config.toml
num_hidden_layers = 13
hidden_size = 192
num_attention_heads = 6
num_key_value_heads = 1
head_dim = 32
intermediate_size = 256
vocab_size = 8192
hidden_act = "swiglu"
norm = "rmsnorm"
norm_place = "pre"
norm_eps = 1e-05
positions = "rope"
rope_theta = 2440.0
rope_fraction = 0.25
qk_norm = false
attn_scale = 0.177
bias = "none"
tie_word_embeddings = false
parallel_block = true
init = "uniform"
init_std_qkv = 0.0312
init_std_o = 0.00612
init_std_up = 0.0312
init_std_down = 0.0053
init_out_by_depth = true
optimizer = "muon"
learning_rate = 0.00362
lr_mult_qkv = 0.5
lr_mult_o = 2.0
beta1 = 0.9
lr_head = 0.00748
max_grad_norm = 2.0
warmup_steps = 200
schedule = "wsd"
decay_fraction = 1.0
decay_shape = "square"
final_lr_fraction = 0.1
batch_tokens = 32768
max_seq_len = 128
doc_mask = true
train_tokens = 149700000
max_steps = 4569
dataset = "wikipedia_en"
MLP neurons of a small language model. Each row is named by its layer, matrix (gate and up: input weights) and neuron, and shows model dimensions 0-191. Each number is 128 + 32 x the weight over its row's rms, rounded and kept within 0 to 255. Numbers have three digits each. A neuron's up and down rows have the sign that makes its largest values positive.
Before each neuron's rows, "fires on" lists the tokens most often at its 100 highest values on Wikipedia text that the model never trained on.

fires on: " only", "g", " following", "se", "ng", " first"
L5.gate210:082135108151175130094140093088111171160118109221096106158105121117104125109155147157086080194059131133184111193096148120106175097146115075155130149175115132049132138152154130081164049092153091138076125163141077096174100135054114140152154073123123132083111111164144171095131104167146119099095161088095090099128094139100085127191077132107151167116144082151117111141127147170142129171159117156089200142165116117077118188074127106174119130125135118164102105120137184118085118108133167143096069149149136119135096131109133137161135107099104125156142100107096139171093132169074135079
L5.up210:057131113083149103143139064118095213093101175120082152126055149077099102176120105159149077096096167141096121131115105150085174140136123139171130087171188092095143127158146132080179151136179115100120071112155163139097109110080114133165091175138148170123158098135160151131096076091156108114130115154098097138129122185120091068125048148104130128186116133147124147128161154184091099155152121115106179126140186085097136167138110092212147146142114173131149122080164134108126138152114161051172126120140165150122117131106167112143139110128145127137069156055161115133154110162167126066

fires on: "t", "'", "al", "w", "h", "."
L5.gate215:128082151125135093140100166110146096153157089178132132162110117133149151092089166148096117160149116106170096109077112105126069138190091113138144110124045082049205195131136124093157131139120131141091165164123076172122127119185164097085156168128126152098068124188155035154117163142174107103135076161116093159150148098164117118136125085101148117126201059129149139156111095145156127099165024130098120129153133096188136174188163162103137107133130106136150092131158139094144159124113102131157138179109152099075133159167142100122094097142101155129123103117143110122165106108130059158
L5.up215:102131178171162097140097118108191173133141163129136074065101182172180129147040146155041143099173112110073132150152158102157100160171139144093121193167124127109112147149122131122147052074146143087094089123145148116151130108138120120152119142146156094104157143136164104141074092102144151158177120155142097163102089134103080119114162157102104138090129116158160157122195132087143074165108090123083070167093141101178142166135119164099133073114131126109067092128160114106153138147140103097181160122151125148096181164115128090167146136153089152093160069094190098175139121089094095082

fires on: " St", " st", " and"
L7.gate166:136109095122132093154157069195086146107179114173084128131136123078069068166158132180101152119117164103165120132074131130149171138047146103111124092145131140120170167134144134128118118141137141145120072155067095142108139101132036074118099179148114180104094064101132161121094162120108083150122162104091132109092072106142102162141149087143151133164157029126101128114093122097093175101138103066075124135130152125148100143135162162103178136057110158115126068134138136096116130149134110145146166123092078147170130125080134155129120075040125111138125171142090140066090136160169144107
L7.up166:169084125112116114106132084084146131150127022102099130126194112098116070136148188084153130144173155076112179138140109117142159136117133110100117137149128098122155108106113161084076145063118195160147092079158098138147106087079134123136101112139055125090113105159121104161066106129071077174105106134108088173122107053141133198152195070125096114152153075147175117170090168149135131152109162091161159148090145126105096109149136165136209138112136109164099099121122154129072125140180129092141099091088140121151153117111131149102151149108154147149126163193120086172100142103091170086

fires on: " St", " sh", " rest", " votes", " th", " Sp"
L2.gate89:162093105109118162172154134145117114188135151110148097154086129094098157138194116149116168129140145107115078098160104084110129194098201107116182126109107174129172126134154141103133148206129157099100082115147140158106131134150126138099191160099095150148145164141132172116088106130130107176114135136073171100087127112131113212147110133107140111145175123186108074105095165098180094087098114114158164080077149123111166163149172093103105131125117165052102123125145130107114174129125104141200177152059116130144161161125130133138150117118119206217185194123165097063152114140133099101
L2.up89:146125113158104165037170117074150167113098095203114171124155123103202088142110056061100094082141133078127111064134109127162112108130100119116081128185152103171108134102041083070121156107173144135151131086089110160122105138107117109111166154157132146086118160105074136139121120119121117184159120112171099088135127062120105098111184135149126178152096166128138088142117149129128198150105091151137135151130148154132223116105131183173112168073161100149083153103092117165071150123074114128065111113124132121087140139123094097122107177108125125092129138133128139126159169077164135160

fires on: " off", " conf", " part", " consists", " consist", " Ref"
L2.gate226:105164124089135094165116086104098090069148176149129137102169133075094146132146208135180119092091105137157190115117096187112135174115135138162160158102109145136150101140089122150121141051118146101171159156061154111101170108128123130119171091101187119185118097078098157136107141165144096121198128148164089099172155104153189153137128136128129178150125151095113080132122141120118127151101148116167132142142209139081102095179151073159125089095164131155072171130086138132135085130159131106119095158141114166123112132100173130113164112188085187084137064070098096144033110118148112141
L2.up226:133140098075127085114119088122074115059140095158077131075191182121084127136110142091192148141127103112087198109097094120146108099124118127165171177095132120154089177158062105150101149122158114138166102071077180224139124133127154154139127108086136085145114125069137185125099146128082161126133180212136117049160160137153102103157131107136138125152088115140093089146112121137127094193090134075190179136114158142159114112131143130130077108129113091115108153117099123191112118162181172080140139115131110157116129115108136206087136134183139123177119105136119132174097142140134089084

fires on: " who", " My", "z", "ige", "uki", " Love"
L2.gate31:147099113141171090145105188127080060143106117121095092094063116095067103114179117168139117107123178156139101168114090113155169126072125048107147166140127070192138135183111135141070148134128091119082149131050163133142100151143167124153103094124104092160124106101175170123140173121129142145119151162153121142148177161094157183090100144112130102095197149113178126142135159159128120063135141153066085159126109138123057096120182143102119117181079120110087152162057145141171132133122077103147156108132183094160106114166168127070161111110135115122070143080175129108131116134151175158
L2.up31:178116123164156171148105174120103119110114094113155087126138143092085157091129145099185061115099166102174111100125120090148094159093122160087176122091102125154144181153187139085140148150132112098105136113129175089142190077146143197129188149136088113163097097160090139094083125098167168151122090159115057109100109121136139120136153185117121134086188109124153098114141189125116108122155165096138145076126175110176148116164149139131162167140109125076177121127128170172143082144183107135185154105085113114172110093138084188102177097100070093107145177093152152095090069140202158134

fires on: "C", " Cre", " Pe", " Kn", " Gl"
L3.gate193:157148164105138128146134137106131123162067095174170157068090093123105112183118154165148099117112110113195133175163103130089067175117195129086115157130164039131170128132114100122117138116087210157129152104150132121136176102154092143142146194105115095128120166122133097107131107096109131162143149119188118129086098148099134105113160132131061086144163149187178116155135092167110189074157129142112168138086136136124103167085168109148122115089084080126052138143109135116105102189082111163151128045138124100102128121092124133091053122117083119125114083122123147140100195177113177078
L3.up193:147163199094138114161082159133114121155083133108175112076085120159083146159124142129144146118125033118121126125188136197126121162135096157124155172160169143175182178169093140115120138169132146173119113167106131084133140064130131046132045089105164099181140137087152114174119106110141114124140088151131125123166105139122192081122110200082093093144127122137175101086191179113098131149102153110095112114095103166102080116146175099105140100158119062123076098134087140141131167179081178102131068078159102138155168123133128092102116084131107111156114117172118161095096153125145154117

fires on: "t", "al", "c", "A", "g"
L6.gate23:125141144198130136167120197080140130145088100143119102097081141110114105198136141117136127111138091141132048073129150158170151115082164174142082091133143122126161147105095192128096125104145149100129161140153150132142108138163109157168092113145139109114103104134201129101059162124149056090175040170198156107142090123156144122127160132130160091174093074151099115159157152125105101148152122128158140134068178121098145104154081145124157062102105121173141114171098122115144150197085121095139136128116088067143102107125095137193161186112159086104139089095059123158103166100159119079
L6.up23:110051088139129141114093132077138165142068143073120088140129199150024091137121115127113126141160136156117130138135196151162113189131157136138080147186166149187096164107163168195132146110165147127095153080170107131139117120174096136156177065175139155061121094123157131130115117129141114137094110132122112156121126140054090190112076173079147112130089105104095093134093120140111097117150124169112151141190097087169152159186101092096135122134151145117140116138140182057176106124129118163155119072143171147155169152119101140132167122133122191194125140145171163138179117115163152114

fires on: " million", " Candidate", " day", "%", "$", " change"
L2.gate117:145140066144153140122086091132142095068185147093079124130157131142113108134136169156067127098143140176198154149145158107113130147112077108108205159161160113135126106140076164138125137157178151120148155136106130120138118167132177180101120108085166144161159062177172135215126092106107095089074165153147165104129145079162098089127091083212154102190160147122187128157128128161135139105126146117114159114162138177112136136120196150135116155113154083128080148153110142155156136153204115108051134151148131091171153164087171064140170112124134132113127079172146100166138081105131089111
L2.up117:186112126111119131101099083106164116127126108188160130160146088121141154121121096104125135118145148106121192153166137097181148099195121193112166135157099133112117072049143120079031127118136134066149113132098148076184124098153142157116124087101124118119121124140155144139153089132116138145122142193112149121138101091096111151168134127136149142141118110117141165073073110143054179143100137169077172106165172124147133160105178137114142111178131117093074123097149128201129078140097114119084129159160094161106103169069129070123122104221140134128144076104079085125192070109061101148

fires on: " been", " these", "\n ", " Const", ".", " without"
L2.gate131:108129093140091165113073131141151117188088152122153133102071115102156097142140138081117079132156128115138124121138210149138091080037126124068141142136189156096149154104184127115078142147115103165113148119123118160087126183180170175097144134121101119132158141107123144228080059162102098099121095111104103100109115124134136176097103141114123158202077159099161157150084144090165108064138146087153115088150081154084122085094149129115102079179132071108128142132137112144159100155100099176145192129212119118136111110097146105134189135114132117143177149140159116098162142171080086110
L2.up131:181159142114067202098067134133083185110133117163139126152135040101115127104150083136118085084129070129109119142126117142149097089130110098083105157150210183113077053141056139160129129127140109172090136185137131139110099207123079123128098113111133139143161071117172143129155157139145143069114131106123120120154126107157098119074150115134122151149137126114165202150170148109125059116129094139142048118114093194155121201053094129188128120167167079106143135141128143144094166162139138181103145089145153103146115075099117109115092124063163148146095130156114133114136118105109135138

fires on: "us", " is", "ography", "/", "an", "ne"
L5.gate247:143134112145149123048124093155215083162103135102112098202092123188113188125096158105167145134164079142125135150133127157088158185082139112191123142139120121113130073153100098120147101078082136125124060150148112174141153090155148080062183080096107182148127097101149126114148162170165128153115131146088170180080117172040155093117146126111127130124124106161143123172119143104126098103160098168102128165193103110086124097174151099133123108146108159073165138093105190105215133059119143173143131112142168093121151125075082150087168120124141125166105148108140103124132132124109158125
L5.up247:105130123139088133140100111093121124111117170149074138130197097099161092121117118123115180169174160097137154139160159161083078088164066196142124116141088114177134101078088105108099176154125205121125137118123117132127120145099174144123090137119125192151149121063103068116189138117088157101193152130132158119140116113135136161052156141140142172143143116096099169127105164172114135083121136097104164130099191152102207178115089083185132124207122128138117136207144123122113062139123132097095105156107145049097123124149062131148101077113138146107101154141094130124161128141080200126

fires on: "z", "c", "d", "ch", " Ch"
L7.gate163:154084085150168112081157154167155099114184139151155077142123088162070164102153178109136134097163198114148061065133153107153135136118136133092089197100128098104166108119078135107161126083074146085146094181153154178097135080087069093126154098109193139112087094074151124103133155102207103145133134122142173173135126131142117141129148111111122135184132145161136127122120080075128123180156155158122117138157081123135094153177136181146162172090071174134156119102083140141146072131163136135125133121148162118122084136146124110110101136043156144086180101100142106092119042160136084144
L7.up163:132092127150105081127118067169155127139170099121053180134142164110138131167118163107119111119118172171160056129158143156181167131162157105172137078138091122106101133057128093164097105138166088099082091142137138121152130164203118104068105122172114129105166110165136119171110108150091137086086112102144154120094138118091127089094138118183114111139097068152101142098141180091113087143118137094178109059045145114134110127135120110150124093174076174129087108163092079122110077082145090142152185090095093067104148173142112170120134150146140072168142064157102161167126130140089175152

fires on: "ti", "s", "as", " only"
L6.gate170:140131134140191152076078086121121125131090171169132079131145078149118165135146158195117088168154170120177136109105117139114216144123110143146125124138127147143100106160128119121170095157130110158115143212176118134144145082184114119139169107146111155080118128110178098131150094078138133136129109145185147136100096121082116115119139151134207189159120141163194060141114059103150051083077124081123173149147161138090090134075126081186101181212094168124091110125168112126118199127097130149142125104152126148124127109151156158177128147078156084108100098147085155109166141162097135116
L6.up170:122141072085084159111099097190129091109110130147084122154142106115081148156095081054124139135169129147056188117104130102151161118167172107171134144112157115108127112144128128147098073149139087112101094152151160097169175155107152120112120136129151112068114124153178101133093153146135140106158083188135145153132133156049124071135160147175150161127118132123125177131118187118153123161102157164099140129093166105126139122169080150140054114093105158180099126137082183117121211103111162136069175207127079133113094108114141120111074047096142115172106164120095168097094067116121175084

fires on: " |", ";"
L6.gate187:124168126145134065105088100113097087130112172107096152135142165128092160136148137137109124164168091137124135173175180135112128122080153201134164079114136122059084094223143166203144112129152131092202106164112102107105098125091146091138140096123117058086156157137117087161098082120114104125084110146152129157090148152130087103124120144108112161110129137110194091141119133082090113071063139108163154123125163088152106144117137143161127042157164148083026125147174143123167129102118102160114181123183115067149138139147185120104155157102121075184117103124149156148133119098089107089
L6.up187:088160080127092082074101151147162148120058099129085176134167098120123126115105146141132133153071136129106122122123125169108082138123122140165170166124116088085152106165192092166190098120151124180133102055139092145107115084136067106127120110165081045111131139159130114117138159078117059101070148164109079103097136138078114151134105143186149129117148130132147153083107118134156142089119134164067139150136171039138149094148082199141083137188114102123143107123114147160079148133133121166117040129129131118174121091127135132087142179138157163105124112114131178144093179200118190103

fires on: " in", ".", " during", "_", " two"
L2.gate134:109179080130204155139068064145087128100089116070136092144099141130142127135167147130086127144087113134152118227165132161165129142160089099131094132090095166080151094115128111161141090168167119087102177158110102090109165155127155104166128083128132152097143080133176140134146141136097097070167124106082136131098123122139115078172143077123077127126118085132107120118197209180164144087159120144116126155153129141069151150117100130114116152087067100125088149197080125138155102094107177156116130112125147137152102119070120150156150043102155115075134138126147103122180044147175103135
L2.up134:103150116129072203089070162100149179145172124098127108124123139089153172170134115127137140128098120165131077132207129123191122137127100131120154114149137147127100121094137092116068193133167099140106190170154156090155093157132124099175118111080146129168095118120100125145107156150073112128111040133150121087150188116116137154056135145090152157048126139122085180120115050137111177147134139172183168117128125068168114131135115098160103176159165076129158136170143104153094133157133165156108200133189180161138169091118153110148086168128159099133129063112145137139063125115109111130

fires on: ",", ".", " UK"
L5.gate8:097130154129158154166067148219101165167137111180172068124132120098167080112156138101095125114088127079194168155132126158147126162126101074077096084121074182090206099090124127107141146121055154123098164144106127146121130153213155167179086091152186149135115115121146130096095084142085102095165077118117095148147118053095122132125116148100105151101102111116187139123120133159111148132105128153052138095072120092131074073092162151105113091133107103109148164080111147088094112094148087152153131096127128198094131127208140142170113112123142155139166147141152161139140143141156133142
L5.up8:111120130130085181132088162157099160143134128087136125134133051114176109137151148086108093123104099168142168136104144126124126121163125107112124187156114164103102151150135102132151137093105131097121189177127102135143119121115149084133115048070073137147159156111127206143108186150158153112149110186115130100089192113127130145077151097181120114182123160138133098141133129158131143120134190208095159100123146094028128138150182119172146142080140162113145083171120117049140147144118105139075158103107094098058134148125140218087163182106100183128101150103120141153088128163199131102

fires on: " became", " against", " before", "ern", "ening", " them"
L2.gate162:062082172123033129127133151166122133139113121193083110105106085073116168145143172138093100146141157118164151131156085117114100172107085118109094139065149117052076100202110080109131140108107124153120117105134135140146141160130161128167123079108148160154167124115154150108162070185162131095125105114183083096113146152148094182151129148134059135126125128160141160128188108131197192152160152140117115152148081072136116134144107100108084170150147178110172167129141120207147139128103128169125126133150092122103115178159200148083177170135143149112139167104125083058120174093085120117
L2.up162:139138125096048143138167170094149090182122167186081104073149128101111210132158163103091121163094130137144108125161072067173169148118116111124145066091062205073099109153100129146138095184148091137138111085110145142154142169098164117152142087123088137148088111168093098076124144160167154168107083058094109109152126171153161114127122146086107088139084105157092168110153143096184099126201113141159127110113132164180142129142150137141133110130078144158105139135129141158160157106113151147124155088077089114155120162138156203125122112066121079102138211119136130108083121114165097106

fires on: " Sch", " '", " Gold", " credit", " sch", "Sch"
L2.gate201:103101035146144135111098116105122101181072156097141134090089144121145131102194090106168121123166112109097146118155136112167138168073108101136122134174137133189129079115139137142123096155142094133106143096134082153135130117182132112107043143116056113117122155089135126130137129179179142086104176121132130092101087154116140142112164112094113107164151117124091151151185210120190165051158186119126138113122161112104141121142133076140149126090084198142127147187161105137141161076145124164184128132093136115086170100151118146153159049066143152142209164145137116141182163111087074160
L2.up201:058062138099148112118141111121113123131041124163183129128081144132142099105134039146097165155120175127051127125148140130143189126089082132133114119132174115125147102140178147151155180108120126175153116084208108131126103079171123169073113138143135118137118136139132125129130110148135156128120143151133160081127082155134110163084111118136155099217112112104115063159092180144137205095099140111120158144075136126140153129143154094102139142153126126190117079136161134091121129052129159194149087149142100130107118103131112134109160062176107112128229099121130080078178141138083097180

fires on: ".", ";", " to", " and"
L8.gate230:145060103160117070099156134147112133125063150191097187150064138106141083120142112124094100170144161097146116112138197093075141134091123147144137098168108075101136107159132116139152150116121161155169173118085116181150203109154104135195138157133117094070127082140110154141131140114100130086136119105138152131101158153109109063159172096142191052150154117161077084111123167099141142096113092144051063147145114097194096167097138188138153123103150154097169075105070128108150095136161097150149148118105134136123178077131119155148121165095089083125131060144141109156090102176149107152
L8.up230:100138194142152130067070159159133112180087126201113091105194148090091160101171153095080110133150125101172104091083102184107153132110104173069150145132117158127104162121122103146087100079107151129123118135081091098114104168183164116161162099125109199116154137129124113071092151104134109067136113098154116128157096094137130033139076099076127119138135142146178047136071108141124101158082132110149124110147146089137159102167096119135181145148135126067113188141123127124125131168134163101139120113183114197151120154170136126104059124165159126144123079100052137130174078148146117130

fires on: "e", "f", "t", " f", " p", " van"
L8.gate170:119134112086177147117113173179116144100108146165048130092148059141100153089094168157133090066105133152177094075107159122168135107119101116123166169168145141099176146160166121137099147118146147112164131126129129102127180113184153075131135097089051163158137073190134097172140164131080103059117154123119104117142086090139118147056111038054095155124146148102096179100136132096113125129059079132090169163127131152128151180142144108163170102145123112073168127142071118113094133099102125138095138179144119147062132155098182116130118169115111177115153117150140142169123094161107166153
L8.up170:125100136120148094148111163094110185111187126110072112171136085139159189155188150129111102125099133050161108119127156125104099153128145133141162129121142130127157177194174128152112114143120123096100083124201060108130131093107108130110137106132126163170151153170151125115102149118140129116126206192132083123109116112145141084135113167041080117221163130142120107105162146065143142068095137137127206095143098185104128062130132064078151134134089157143077072122079144081128181108161142114087126119155159134126150146144095119134157187100137167078133105112120173135153079086111129175

fires on: "t", "e", "ty", "ton", "se", "h"
L5.gate238:119117176148117110159153089141136100145093152137121126102103154099157196125198139176110089159174155141068093082091165176124214115141138111143152137136115112102153102126139141118121137138062116130150204085125086185076147116152133154153132169123105161122127085118103087164122094196118149065150147041105120104145127154179161163109158111132137067124127148150136066120150133138140145152145095126132103139101150108098153149117203089090097137114098143118059085085139138142104188131104113193109141118129120150125109156115099144202111166154106144077107197085162096110132141173087098040
L5.up238:128091146129135072114140152118173116155160171127128137119120114108124130181200126084129099165139166125189135128097111113042120159084070138094124128164144138083128078086093148106152096081151131124121153141108137150102090171124145083158095148132159131152146129142111137124116165123110161091161132057162071145140079167087087141154090123100091112085147207152119117101128088111108122097130099114066143136179102158102087143127106083104096143113066063062103086141073124082087094148152074192124159128168186150106104118143125152153110120168055161084108116151140065123117177158105080063

fires on: " and", "s", " of", " History"
L5.gate219:144095115179149161093080145128122085153217081061130133128119104157155103124129127136078064167156106125152136166150129162138128155117117108135145115114110096087147105075203087107128082061141167156156084092109106138094161140136156094131111108120194108106163087144164153131090104137145054108086146138065078119174133197095132139128123111137110125104138111168169175137113157125128122076126121107057148127116157084171171158101153118162133144099195113174082172109157118129123097160117198152075097105140156137097157149138137162132166155069175155095083058090137160152126123077101148176
L5.up219:130126069117158102112084089074099035210154117055108168108105127150191081135091135104118083165134122124085149149091181124141080123099140081141136077114129124109146100107167163123148084036137173099143115149151137125162171099186113093061076120141180127151118133104124098131139112157124122163120148123131133180171120148129123167163131127184117180125156099119158176147136159112069121106137167088060133115140163112154116099084121121129144111142115156106149133092115158098107076094110092101103127118165152167187100168124181141133074085081143203153112113138148182143135083122087166162

fires on: "ion", " development", "olution", "ification", "ervation", " formation"
L2.gate230:123130161148105169184141122115121099153153172137129138136141127142144083154122121102081071126118129104183093081121141119212132127167114111093147057136166201136088068173142125108111144135105126103183114137149050108121091128085120158182132149104142177120149066138144141127119139117079136167106108143107104101049132086086137103085099087128098162084103129101171141108127132105112175145113147158188127105125132073154171122095122200171113105157166134146113136090168186135102068155172165192096096137181093114098184169126138070157155165155139189107076114131172134116176154093108156163
L2.up230:123142171147084210135135107143140151127160113090146144074141161145118112173151144064128063116125111149196106139126119156179156128161105127125157068085131204155120075147157095144107174138105160141170097145173112143146092108081140187096096142100157171163151062093157156110120087144079152180148106146062138098107113068087121109107112117126102167088141163071194137102164163115113158120088174148172105153131194037126125070105137140112111054145145132153101102054194145105088114108128114120122086126183139137103141134143153155134121106162140116127115103125117152187129171153139133133

fires on: "z", "d", "ry", "k", " May"
L5.gate112:179215130114106171110101077150202079105123144156096122132061123176200120129089149147118134106133156112158125081082141106148161182097128176132137168094101110101127137137097123127096121136071122120069086086108118114201104164106117134077134131195195134147128136075174080073131109076127132150133150122148101133115115075138189079066169128159147148150105091163204139106118158138148137165096149117114089118103132135118113118124080114158130138055141104122142187094116082108065146142132166136189140075159083122135145084155110139147102098065105131108118192099128120141117079126113104099
L5.up112:138115042067158106167143144129100132144128128102150160123127108089124169138134166095177136093096159138098073156175174121156139110164126090107167173159137119166130170091134178093093173080102184169196113129184116123113077161155149134145134118141115095132186168151152170198138135118063123134121085138133081099166107141135143112122148139114117155109139133132135064062176165140085135152108174071101048103161102147139098108098098197173171129150106135103110104145149129172067095175115090122083118107150105109112152162196150148149113163122077122083145063119076164126140161144157098153

fires on: " first", "est", " Great", " only", "hi"
L6.gate184:083142159121106115131150115113128175114074103210076162125119127082133086173116104129176105124109057134154103148091170077197102092086132114122103100189129130135135114184089104078104128123135122122071144108155134164163133144190113151110143073108099106061140071180185037134118153122088188119087108163182088108146125125100125157106127168118122104126144108121119079169121088081112119143148115128131202089172186142119178081104118175080101142144129167081106090122135136098101103133115136074090139104172124139142135138113173149147118139181118129123165122147151090044154145103183099112
L6.up184:107109125126095149082122164059100061141124115162123101085148140123170178146104135044106080059158088122136129159157126178097087080128099128114071140166172118153104198123065159066122135120117119148156156122175151131085120096087141135148100159021115136103159137093124136133200082177136147091154099150154150175141216090175139066151146090129111117177145070185127122146104143104122116143139104169097127102131165157117069108107111114121129152115162086138143153109123184119095107143129134118160140064122123133096101174088153087117147125157111103111065110081144151120128129117186120106

fires on: "en", "z", "l", "h", "al", "d"
L8.gate94:161139070084151161107071100085162073107128137092158110143074153093140157139132121134119141145177186142149137090176136142093115122086118127132110113112104104180052153162113133114148080134151158172123145119126125158229132144174152140059112094154222137173115103102088122113154110183151154157100108111161137130127138111122144182070148108171124172130122105146125126123174184127126108114151095169190167161152125116183121141117132088132087132173140082121164061126107118082131135108162121128145138149129096087089148101168209186188096132126131157109126188132144124208158117171077103100
L8.up94:141066132151093127165117133043148101101224131146134070123139203064134129111107180107117108112122133126172145113140170103154080176120173138097177228126130142160190121186121161143150099168117108094080138158094068164142100149176157062155166119163152102133076141081130117110062162148195087067126123088102107158157133153072105101179089150117179112184149124145125128070130153118132122109116102095105115143139122067133135132134141105102106123125111118138144091075094125160140117133160146135102174092095089106115160174145163098112138097159103125105089138162116089118098119117116074142

fires on: "-", "est", "ict", "ca", " F"
L5.gate53:134139087097083137113116082154129117142162060200146049161124152125120079145140123097104163095128110131162119143078133190202102138127087130131071139114159215103112093111035140152144115129170162099092124151145157118098098105084101107142127092106150123148145099135144106096158157151117167148181102093076117137179095125118134137164157094111124147226183094087113074114137126140120165122133196111147141116135168080108148212130135112135151121117105139177090170177151079132147141125108165176140082152168144081165096170145058136129121098130089166128108100124123121141128069105121109177
L5.up53:083059117116109124125103159158081137088033086140166118193146082154116141144103097081103119144109154144125177072074170133131112144105131128125107184134123073129139157080082110123072165127109110092172146075153111127164095070147165165162084179141138190123178134111124091182171188113126142137135148109109086085121123169183132144123161154148136147129191129091124136066083165085154153094144202152129132132114152138167107131119126138168154147095135075104113130107135152109093170096127112154187121163165135103113105154122186117111116127125111119162059109133114111125164056085100212097

fires on: "s", "t", "er", "k", "r", "stan"
L6.gate206:084096133066178148081127153203135136075124119142128097139105159105129169131087059064124142111094131160137149139131119123144149109115129110147163097119087151142139159108104170150144126156121109115049126156102103094106159166134141052101106113104124118085121101130127152122114147130172212102158119132204152144123105158081081133172154111182119126138109073057106103083138132132097120083152111082140154128147139137141208108153148116158099141120155139183165179153164108098098112078101158106156086131148108120068146173119140110150221124081167099193086180093070096144100083131122138072
L6.up206:129153063126151102100147117143138173154074166122122138168116103108146088158123062103117113092159091104107106145066196140156153156113120069124080108124168164131117099159135145134107074140098145125163137108093207154073118135133122153156073154158121124191176127159145077151119093157140119092097148130079151071091136153167107105128162170089082163128164135138147079152135148147131080117129133145129081115067074172138082130115149114166164179111057044155123081127140115098101125066127030179151143152171095097100118152120166105133086139080164124143132125150206118133155145096117136131

fires on: "ta", "{", "ro", "ana", " ind", "iro"
L6.gate15:134113085118127080168181099098151135109145129115181094077098138127189127115149142172144135171126139162160160149138126138160152142079216168134122123148123117142104135169107146135084154139127128127135127133102111116158069162132136135157096122115082162141145056123128140168187120167114115109151092090136131175106115126121233110142150086153125126185039141105147134103125199191159088119151129148105166116102185162082202149146126153144132125141158132123161188135124086149102115051154084133136181149151193132126138106161126170167147143040137092158076130154181123062119153132121080171
L6.up15:122144152094146082135132080050104144154051160100112079191087137130167126136116038161138115111140120110126142117181157154057160174083112123112147070116151116150094100161127168149108118128112095109160149082104116169133148103129106122124109071158088110167119144162122193148103084104121107105103098096104130110103142159184121090134107129180137117168112137123109060105113114188118107135150092141166157110069127154132129066159133144131083181149058179140190116126165117115031150066106114102188090133089099105123126089188139110141145190080128130093078105151136127092102126127146140134

fires on: " can", "°", " number", " could", " will", "^"
L2.gate204:096119149115129126103122140154138158117099101120082068114152114128113153144089132141189123095107157118207141117118159118154144135134118157112166104145154097167124134132164088151090164152176167131119147101082118070108135082160128154188123124150150128120222056124148174150167138073117171143076095151081169160123085081096191113101176128116140158137048135147085145107120169177134139125106165134078136099152152115114056124127146068154115087145130092101110099133086135177066164194083139156146179170164154181160094126115109135126141118093157138087054152057144143083074105146160129125
L2.up204:092125141197148160151123134014034111110119131081104161134198150141122141137152108102172162106131171124123171123142140130151146111086174148116158087124123122100082128093169109104156160124120180123107173117106148094116115097107130098075117134106107124188144140121078114173120143124088172150104112112092110199103124167152124132126131180120130145100068188111065153130113120135154099078140125123121135131204137186129074087141081157100145143147079105141159200083123139154136099179150107191178147116098119156119166125062145141110165156138109185087086142076126114128057135168134100089

fires on: "ed", ")", " reached", "go", "art", " |"
L5.gate24:160137122106139144156141124132126131139147147167115135122071106159126175139152154108100100128076076133188176191145143175127168135095145141153126072106146145130148080117150108178105121114117150164176043082123125032099089177115129100110128157146184138146098136113166095119099127154158117123106056136123124169095120110121068104135100114119177142135152137117118176109080110101093153064116133107129090153182149081114177122111200092159179050133125198125131145172117090132112131102053125112105137133150166112136084198116114144101156068104149082114150097185126180166084123067133120169
L5.up24:160160156135107150130099152116120047128121124116088144062077119077145140084149133101127083089116100067123123082098125110148092158104127063130152157158111075119131121116188136072167108156049152096056105129117124072156176107159144148112172113100110122128178085120144105164123131153167132126092115169132136144154143140155164092172085164142148080176132141153128197135108170154089121137132160101124131166157144053098053074143149117096131097136132175094131156156156087119113150139149100071147145113106141143149133142140132184174115167069079203138131091053120127198116167101162127102

fires on: " as", " |", "t", " Ins", "mo"
L7.gate150:085083102173084108148138145127175128140137136144077174139174179122147118097174170134140142121122150192127100193095086130185082129115139119110157157151166098139177117114152165115200146156117093173149154135168069091108083080154142152141138102147207096057112116146191097141121157174112103092102146146143159119135094140093134126132113158170131101108106112117156075056139146150120188078133125093082145165107076115090126123151165146082096142176129124090111121098131077184178101199080107152097086089137121127176061157150151134126177119085132119151094139069141075138131092146115098107
L7.up150:154142152135110092085180110126157094127149122113111147079068131172093047139127160164109129137128177139175139168124107101173081138080093171170052183076081135121131097127122135153125149117104118168147121150173115171162230070174116149136061112185106104077133135167108130108156163081136140125199117147159126143153060135114099105146113144130122122179126116117118149090148134151144137077155124070137076108113038142184113183123149172135115144148122181103128123104130129116148151165108105158100125070133138130105183134165147064155122153089173102137142127079170094187160106127153128108